From a checkpoint of a small transformer trained on Wikipedia: width 256.
MLP neurons of a small language model. Each row is named by its layer, matrix (up: input weights) and neuron, and shows model dimensions 0-127. Each number is 500 + 40 x the weight over its row's rms, rounded and kept within 0 to 999. Numbers have three digits each.
A block is one neuron, or neurons of one layer that tend to fire together. After each block is what it responds to, as a language model described it from the Wikipedia text at the highest values.

L12.up423:497564547510515501414535521467499432477491498495504463475481519458413502472503518533541554414510426553475536500493422490502531575518504483514523521554520482588514504489497562459536514507497490453445465539517607532444603512510484489475508486476552502467595490510439502410469505483474539414510440559585460497435536578501454496418451582493486477462494534533482561496488468462497489505535
L12.up896:489495536496443508488505490454485484492450521420502468445498506448428491560533535607506497488533447528516517540548425510472509526475507456463499536579447474526432502515557562458512573494504519504444511454484564535506489540423521567540458505437545559457577506589409535487527503525501500483498501538484470482483505524498483491422475569527529533448502471548496617496425559442457501459508
Responds to: Main verb after subject

L10.up176:415527445507444479487521525472533476511560438487523511505479522496476491511499506482512609494535480558524539471515483486470498476463466523470549474573483536514429500502490542510518516535479623463562537503512501563525565486434568463489519480528510546477499545528488489478497514500478508502528523494540527480469524445480542510498470555464503480509568528496477621532458493455556470498460
L10.up880:528522523533431507513531495461456517521574406535491495462468568463590534498499477431514498510542478516506522455491482431494509454445467502492545460486512517472490541451574486394382563480481459478535481562484548475401526540439562517564495493520570464469541484548518592478455498453564519494496523477507472452486459534424541536473510506558454469447548503503470531541512418490494479573485
L10.up919:531456499520456503490542506490550539455503456475503418592518473517485485477506454434472498500561580509539468475477483491508469486429511530492599518546471502502447374476509448454508592465508462352494506498467571571478587466448502456563498566504481478510513546516509514513501530465458517583514525527509467516569544476503497526588502492532422451483486503506413522563444453527459469509404
L10.up1013:496499543482547523501492482534499498558508537497507467494521503493543501480510522440495641511545458543576487504461425534479503500574459517513499469474564494575486477446475461471508443545502496464525541479521486543525529467531518491486510545458483428529518544487492469470476507457564587463514463438515527493505511469497491513506549537477491464510528536611498460455512538409600548496492
Responds to: Sports stats table cells

L3.up230:509491418534503484437496481421464460554397449547494532563489523487512496537536465477453472480595502485505507522534419511407495492455552508505558510507505529547420506460503592549429485516577507470505417501517493522504607482521515526521439534469519498525483527557478524528543474559450544535542464559523484558448471533512549514502525542557499520542473461448496547568484581457526489503474
L3.up313:536539452506485471478511474450451521519433460500489492544399402470482452496535538508517537457433499505484515441499492507474441513473539564509428488523477527458526509511500484536480484561519550491583516481520504463496508537492544539511497517503516541496492415513487473510517533520509475494518508517486436521468528499515500530508474458463441482605525431550510577512591465449436510521520
L3.up359:463517442468535562516516484472529557537451520510544433577506530498542582470487499492483543507463454519513545553537432465517472490473570448501534456564526544479478478483528586441457451468497549472503546469506495542420528532541552457479484515519503472456533478464478456529468511513510575501485464479476461548499498521526475480469536486458469516541475441565568490446493544476478518475513
L3.up438:542559498485456462405488471440447518468518571531499504494497476533522421477549454441485495476563457435484465501463463491537432467473519542499448467491536476504420518497389448548455529463523497489482539541503503499532560530487450550449536458497546572510553489526468567536417415479479477570505547513496502546536504546519567485457583500449464469441539420486539492521516499496588524529403
L3.up470:513461504513489385435561463402523523503447408517466569442528467462519445500480503465431535480461416510491528489514503491509456506500463521525436471497547511501480447498466536524454512432501529520511510520496521448410544460516506488427437462496485579491451501526450616471546496517466577490498464547533471476521437477494513516474454533501466441536485448502470498510506493451534434581493
L3.up519:508570423503481450467502519417462503457433478525531494572438461502522529474505488481547511501452500519495490465454419477485406481527504535484458483531530519495504488482467510480491498439528523486588442453521491553534515455464564537478487500508472575543552503551471508464464497467516499464524455521533483523499525488471456517494542488448464516542443442512579524539540528414447477574490
L3.up607:453562526463532461527543509438491485510399471570533494526496434547584535515493553477557546499439469498566542483538467504500472498497484475456500593571549478529522568452491492538475503475539505495521453474545512498548489511557495490544539542394480449571570517571435450506508458457483550464512474519524505424481486531516525543461464450523463593509452437493539465430495474481552480454507
L3.up636:557551449536501456494501487503422463490383540513529515556538518489464554520551522485485420504608506491530492507528442498545540472510520520472460512479493529524457484511514535439490516555530522404539411550533501561495474499588495548504528473478456538500468511527485524528488477493477549529523499582551549501483458501495504516460483546433503512505440466458472502525518471415513486521491
Responds to: Capitalized name-start fragments

L10.up252:449493614550573463490533559475554465482469450521500489481566509494473458503514520476468541498511482476484582464592466496491489484512535535460518542478533464534484530513538468492510488503527492514573545558509582540438504512581488512559514517484591474515531493514545535477458526517473490495524462496512491455579554403497619438490438601489525417478508523514425484480478467507503415517503
L10.up637:483448578516551536442522519483505430520471466445432527485511503502436441487507464514490475456451521497481575508475463497489534487469556476523496478542463498507455497568518539434545499525528436511527467500485547489551573511575519558611528509573587455475534494530492519482475479483532542548544463488528468487489505372464539473506420523553490514550513485538450572416522514493484447385494
L10.up797:516467531488551483459498509395481470477468510461471457461484470467473394541532514561499535508463457518481509434578442499511486452471504502426520530460481476462451494453499461439461477447537456516522446479532559515381622502553459493498513505479507422510594463593504623457471505509537569558500505525447455491544479555430540513526435526541450489531520494483493522436505495481458468458487
L10.up830:593426554486569501534600494465536500539424522428469469438538498435462533496524518550492548504511460501478467472499464490494504577552534526461513520493538407484494471486503457501556474494495526479538479393524531496448525478538449571526553529531524429557524482496499501498532489556431506462491439496495441486606500501517564475478454538542474510497460489526488548533521535479481461495501
Responds to: Main verb after subject

L3.up99:510464496498476547456560571498515505522543519537493532463517476512491489478505452490487548536509514547521558490449493460491482481490437507499528480492475498512394462535470579506511552441498603479469562545500527440503511530411550490496537479514527484411511512534515489467456497485464461531538506608546488498412530496525543507449515560579460500515558505489524553548553456444490510529475
L3.up169:495476454534520500516455440456435479525463546493457508545519470541447578484512467510524484470516555501501562461490492485497541566485510457506627499509500584469480514514415480466492488572541512453454464588507505526455478547482561484476493594578532493495481459530524504405536511495470438531516543541458523510523509589519550515579472485592449500542474518437451465505487482495568529439527
L3.up184:469507442483525603539530490487500452485531527536453513506500542552503552516503478538510554517528468544494551447519482477490418488473423540458590561486474491466438455497387530431476487507533470471562481565496505469533594470453495526535576472567504513437486553555519460473429495468498488588536470540489457470435445446464542425473525526548481491464573459554488481473517477492518535521465
L3.up303:474495532509505503477493572489514493537454557528512495522548543507447473477488522400476522476557529469484502483473461522480508482460393399464522445551482557537400448495501571437428522525528515465527515488513527547446521538454528447538485561518527522494467528553573562504442452441512499493531476557510460470455477475519539493461502541534499506460510480496482538516497458459463456475394
L3.up389:484510504475540490505525446457470488460471447499480556486476516508482580491509447467461454529531559507531474556517473520490472447461513440462490470551466497463527483518486509506532510534451475411471486470500483533473447530502582488614526571608479476515490521585582549511455552505527505569527464506520539434417479504502512496528574523533499499526500510544497505477516488528509549472467
L3.up690:523552517467479497494596549437485394508460536503503434588471484497530520463524480496498658522473472489527577457514513503530460558398523487519512477495483554494496502470516537518461495450524586401531477489517483590448452497487477428529469533458543422466505539484513524545510464488483509508539510469539491542473523505512578485537537548557481487543587481513457497569529480445435523483492
L3.up805:489467559452487507479468428475466514447512425539538547484495418517558533461521471465407583506394587502589469491473469464448440438483534505506447587583523505537465486498489476523538513522525489446501536555514462567526594604524505521547473558495475434547527473575514545540508457546514537510524504546501499486445560458402473516532459502534498488551509483507483532454497533508539454464515
L3.up987:458458523450503469508578521511516461535482471492494438574515495466514574494519471469417485536522450511513395456439527477485489549512544482516574515528481550556468462439584514564519502533478469437496475494513521600520446500498525485596431520526501489499530495450514463473511469524496503524502496527511484477457502464503437502547433477492498522537455533575479393469493490473493560546513
Responds to: Sports results tables

L3.up206:475461512514487487463525501453526450458511518475469441564495566466482545490478477516533585526460503511521475532480468495550551471429523520455499477511513495594485519494481559483488618516529474458468511519497516532453502473448502478531391565521518475527540531535439479474522535459485437438501542509513496517441455414478518554459426547466555557546417515514498581500500502493431500489528
L3.up322:529533512515486488511488480499511495535457562421484477478494452523450493471516563488491554479384502502497482526587468502516504549574561424502420467554555530545573504491440488493570457480522556482468509445515517572468463526528526537459523473527508518573447497527446567474513462542478475474539473545555475498499518501525460521551554447542472469413396536531444586545505608471513367520570
L3.up340:493467539489537481519473521519489526582500452464471497506529512474470443498532563538542536457416523521489562481538553480511485608446467468477497443526491517477526514515532561518444594547501440521549478472524553418440484507467548507546513533521499507505508485510486536499519537521483521503534475484474500419436480524590534550477392531472539546535477436538425579461513458502525426447493
L3.up462:448466588483454515501465419457500508487552477522513440435523505501469568484523486538516592494422511536485473531550552472521481509495550483455520528514584446488560533467518488515528598551515498479582496495458515475422479535503463580447470501500477466556502459527489529402496568503485490524509441569504475457443514531524514476525459446501479542446495524495470519492501541452519449504515
L3.up478:485484523501532545466548526479542487485526487489524469492573510475472509520497518535494522497513435490549518464596542482519530487431506563521535532522504430508495512479526547540566562494500471486525490558518576470512578635507488554476505484453562437490530467535491499439503449486413602519453485568454483452473548533483562465494497474565515508507484485482464567492572500441537494467493
L3.up486:482496539541462474488565518453558469469562525443481488489463495489433584488532502502495524519420479508511478489487448500523441551506552514479459514532530464545513490484525446531576528474527491552547509516542508461513558431523519549491565545536510508542538489611390529508468552534529519508512411545519439449478523480437578530486461528556507546452441531564492557501484541415434446439557
L3.up754:511515452526503541481497567482473462504460406471569548469502601461488444493513453500512484452440553524517467520490554466519545561423528449447533459497502462554491482512491524455516515545510401459522461463511528532455557532452604544540571478539521517503478532491510525494517492603538515476497420568518462556495433518497559395529393502547485453502508476530442522461504544485420443468472
L3.up972:545561495553474489524544517457499551498435477402504554516432520519471484561487499487453557490467479530454542530557546478471546510479572443475454509586523466522535523467487450492543590544525452537539518482512549469460563514487487513441449526480523475498527456550470566482485462507496445515501531528482459499462495575492462442477428485447530527487435463554495537489492523521519455552519
Responds to: Main narrative verbs

L10.up293:446522555526493473497465483467568492483512567462484506520496459477485444524486560548459597496448410468436611510580451492502486504571452480462491454498537440527468436512454479438510501502516594489544567513492555539493452553526576526476489511486634379487542468518476514466523448479556425444549518560519497467486449555490533441476422462450512518551565462526518578542569497450484492424513
L10.up580:546511478489531464456519494470444459500448429515426512471477408478400502503497502497502445518466460476468612459463442479475490465513476499493489529396467532533484528507536482512528535470538419516583504582511496467511520543534506526597501508548463543540526507557472518452483527421416451552544519542571508484526453496438553471500473534583476468434525487506485562502453549570530423458518
L10.up610:465522484469555434472541540433524396541397488516454569529516417448446449509528509466450451468568461509524415466441415506524434484501517513479467549441497511549451518514486439517478504444535476442560512546544472540497486510546494478547453496460530526461483520548475470457437509411457476475579465528539508495568493570544498459478496624479523422508562483498550520547488555479487421538490
L10.up620:525568506495515488499535490463479426477438543459475454496464449504523541415517583498482515535493491501488419479558457471564459504504477489532501432462527553483486569472517476461478491486547470508548523485504649509419474481488521499508529504518490476484495477559450467484497501396529533529528473522601506495546588561522484493524488532524471469505436479530476588506554482474508532396528
Responds to: Word-initial fragments